{
  "n_layer": 13,
  "d_model": 512,
  "n_head": 8,
  "n_kv_head": 8,
  "head_dim": 64,
  "d_mlp": 2048,
  "vocab_size": 32062,
  "activation": "gelu",
  "norm": "layernorm",
  "norm_place": "pre",
  "norm_eps": 1e-05,
  "positions": "rope",
  "rope_base": 10000.0,
  "rope_fraction": 0.25,
  "qk_norm": false,
  "attn_scale": 0.125,
  "bias": "all",
  "tie_embeddings": false,
  "parallel_block": true,
  "extras": ["capped logits"],
  "init": "uniform",
  "init_std_qkv": 0.02,
  "init_std_o": 0.0,
  "init_std_up": 0.02,
  "init_std_down": 0.0,
  "optimizer": "adamw",
  "lr": 0.000998,
  "lr_mult_qkv": 0.7,
  "lr_mult_o": 1.47,
  "beta1": 0.95,
  "beta2": 0.99,
  "lr_head": 0.00873,
  "warmup_steps": 533,
  "schedule": "wsd",
  "decay_fraction": 1.0,
  "decay_shape": "sqrt",
  "final_lr_fraction": 0.1,
  "batch_tokens": 262144,
  "seq_len": 2048,
  "doc_mask": true,
  "train_tokens": 1432000000,
  "steps": 5463,
  "dataset": "wikipedia_en"
}
MLP neurons of a small language model. Each row is named by its layer, matrix (up: input weights) and neuron, and shows model dimensions 96-223. Each number is 500 + 25 x the weight over its row's rms, rounded and kept within 0 to 999. Numbers have three digits each.
After each neuron's rows, "fires on" lists the tokens most often at its 100 highest values on Wikipedia text that the model never trained on. A number after a token or word is its count.

L9.up1444:464527561495518473496536568457498511530437544507486518494533548488501513489490520551509479489474469517504523467523539477504540499535530501468477480480522492487502484535502545481508507517522497484511444527527510511483538499509468484520439501511522485503551494489488450470547514488532521475501454488485520527495516552474488516499544480514506468544479521480475489572478467507520501547526
fires on: "." 31, ")" 21, "," 13, "'," 10

L8.up1019:482508535502491535492473497492532489482498522491487504485514521515469420520521526511479484483515498495497502480528471536452492495512502489500468484503476480520554498503515509513483525497497530509470483496495500519485506521490484526521496489547564456486471482501488534486483493516509490538502523515506515458465488489478542578513487483477522460545523543540496516508540516504458494516495
fires on: "," 18, " (" 17, " and" 17, " " 5

L8.up1872:494505501503462488485476484504502481501473519497507506468510473508564556459473497488476435488489483509502515520445503477505512498533507503551465500504528517549499520465543483455510475503529523501503482501495507507493514477441454473527457483513527518502477530486498478494511472508489478510454503500477497530513451477518519458498489488496529489539517466502530484525525484511472498521553
fires on: " |" 59, ";" 4, " " 4

L8.up1421:497513503509473502519503526513446511482455479490535538466447491519465511478467531538479522530471511536524512457486497484497540510497538537488476545509494528501473508475469488496468548509510521470519501501512486520512493478463456472521476465492523504474466516494497530526514483508463508506474525493450515540514503547522527507490491494500488509527515482500541453496527470526439481518517
fires on: " " 68

L8.up153:538488536467518492503531499492496504476499535492502470491560496519528497442524459505503500469435462532468522482511525505468488466504527522495528491482516502491518485518489493490460509522511519475481463485485470499511513539479483505491513501508558485480518500522524490522534522513531505520523507540495515499480480526518526487495503490464470462538502502477509514528490470532487522544486
fires on: "," 29, "." 20, " " 15, " (" 7, ".\n\n" 7, "19" 4

L9.up1879:494509466493499479484487497476523512488467513467526514519507508523494438525495533494487516504484482537437550502495495490513486466560525537480504508495512512509486469517454482444540470514463494466524547506460464513534513540541533466479493467518499513491496491512528537531480551487515528502537485566474491490480500534547501452509458511462473527493473523478515516544499485518493540530523
fires on: " |" 37, ":" 11, " " 11, " (" 10, "-" 6

L8.up1466:519534545495476501504499506491496516510508513460487512518504540479528506494505544471495456529493515493508483476455470474516474497531505521494497483473456514448502520521522515506477463545468543500517516516510480496472464513468489520492515494492488513529529460494493502493530534498502520503525505476524497511523496465484499529461532498451493509498480501487556505471483497495507506539534
fires on: " and" 31, " /" 17, "," 11, " &" 9, "/" 7, " " 4

L8.up884:476524498477499491487484479478459490540499545508497499488454480469511543523499538481471506526482486497488514449484494532513491507474548513485509520445499489519478505483476548544502528514440535497481496479463467519485494477477520478520472514527516488500478455496481458493509536514509478529478511493505473483470453465512530516494490513497512483523482497526470465524540451546505497538546
fires on: " " 56, "," 16, " |" 7, ":" 4

L8.up1702:528485519444454509514507553518475497507489514479477479498491540498493486517515502500466491530492473534464512484459481501500506548470489517481471450504486545442508517497487543487499476506480456504460506507499527487501481498462529529471510553507470512509494483475472490535520490481543540494516493487569496485482521490485473473470515530540508514519509535494466455502521509485521532508519
fires on: " " 27, " Tr" 9, " and" 8, " V" 5, "'re" 4

L8.up1197:520501474520459508521501453507497512490462491512553521507470476506490485531529514485527520467493475507502476496482526553468503446455509451467474460463512520526507521507474500481499499485474500481493502532470496507506492507503493515510522508539507502504488486501487520521495486516519509510479540490518468479465518509483485521518471481521499492545525484464504506506534499463483504473479
fires on: "," 39, " (" 37, "—" 5

L8.up1945:501533544525498462470510522431512488512475464492530524475502513492562487449465544532473518499519470492533533484446525505502524468537504524492488526521485485512504544513501478525494487507483499506490497458504524526527514559502472508495515464519481502475475467495454535541521534478490471489483491538484488539520495453497525476498487450485502452486529527456490536496476503489499517551535
fires on: ".\n\n" 37, "," 25, " " 14, " (" 6, "." 6, "\n\n" 5

L9.up23:490504484484474540481472461517499484495491551538540551487524494506494533489456498518521536530525495542507491497476498457473493524522506490482499480482462537524523487485506504517532543485483531531489521521512500486517484486478454489501489483503512525488490521467518480499502507490493489467440485507528506495471492470477485482500487494467518496514480497457464462467494503476452532514536
fires on: " " 42, "\"" 19

L9.up1222:495498522530507525489457507459463464498517507485525487470498509480539508485478497543498501511509468523504473551549502508501521475489495480502497481526525492477495540467528532507513481483506482528501484472488440547507547496509465546451468522532543469462498505507540486507496491484490517533500495480523469458498479499516498519480454470512529481510521527508432467524520537517460545483531
fires on: " " 41, " second" 6, " pick" 6, " election" 4

L8.up690:519473495489496488492515504487484485492514534499486483478506490543488487501462510477499470475519471543491542486449521469478524463529495492505527479469542537512462484505497484499482525501520513473520493526503506505533495507473485476541534487528506477499486494514520492483548519520540473513443455498509469532484474486506503479431472480514492485523519530492485460519499498558488491467479
fires on: " " 73, " lone" 4

L8.up759:510471492463472519537464490463512525464471520497510512480519476523523492508462497519521487491528527518443550513491462457516498567491451466473485479520485525499516517483518490528472514483491484511462491489486534536497493547523527560505521535494488518486454485520496542489507457498505497501461507472482481508497500525464513522536471454464475474522528516485517442498498486533466475509495
fires on: " |" 36, "-" 18, " and" 13, " " 12, " by" 6

L9.up543:485467517479487510470499538495489487516513527494491515495517480508471510505491498535477487500514528473515514528448535494478539494504478483496485523486460504464533467539465505519510531451507543495526502499526564537487490528516466486489532486571507492495505448496454519470474527501504487502457519471483470538540507484472522526533487505505508481484514521476539501525511483495452486513513
fires on: " " 49, "20" 14, " (" 4

L8.up156:463508555501472521492510513459500471514505511504497515463539489487479526478481516499509518506489515526514534536526530474527519516499526464515470498534506505510489515530529539502478498478513518535483526509510485528477519515511487521535437487525535518494453512492473568510510524498487454506477529477544485501503517504443500471532468459524453475506527517467506487507497504491508505508528
fires on: " " 88, " or" 4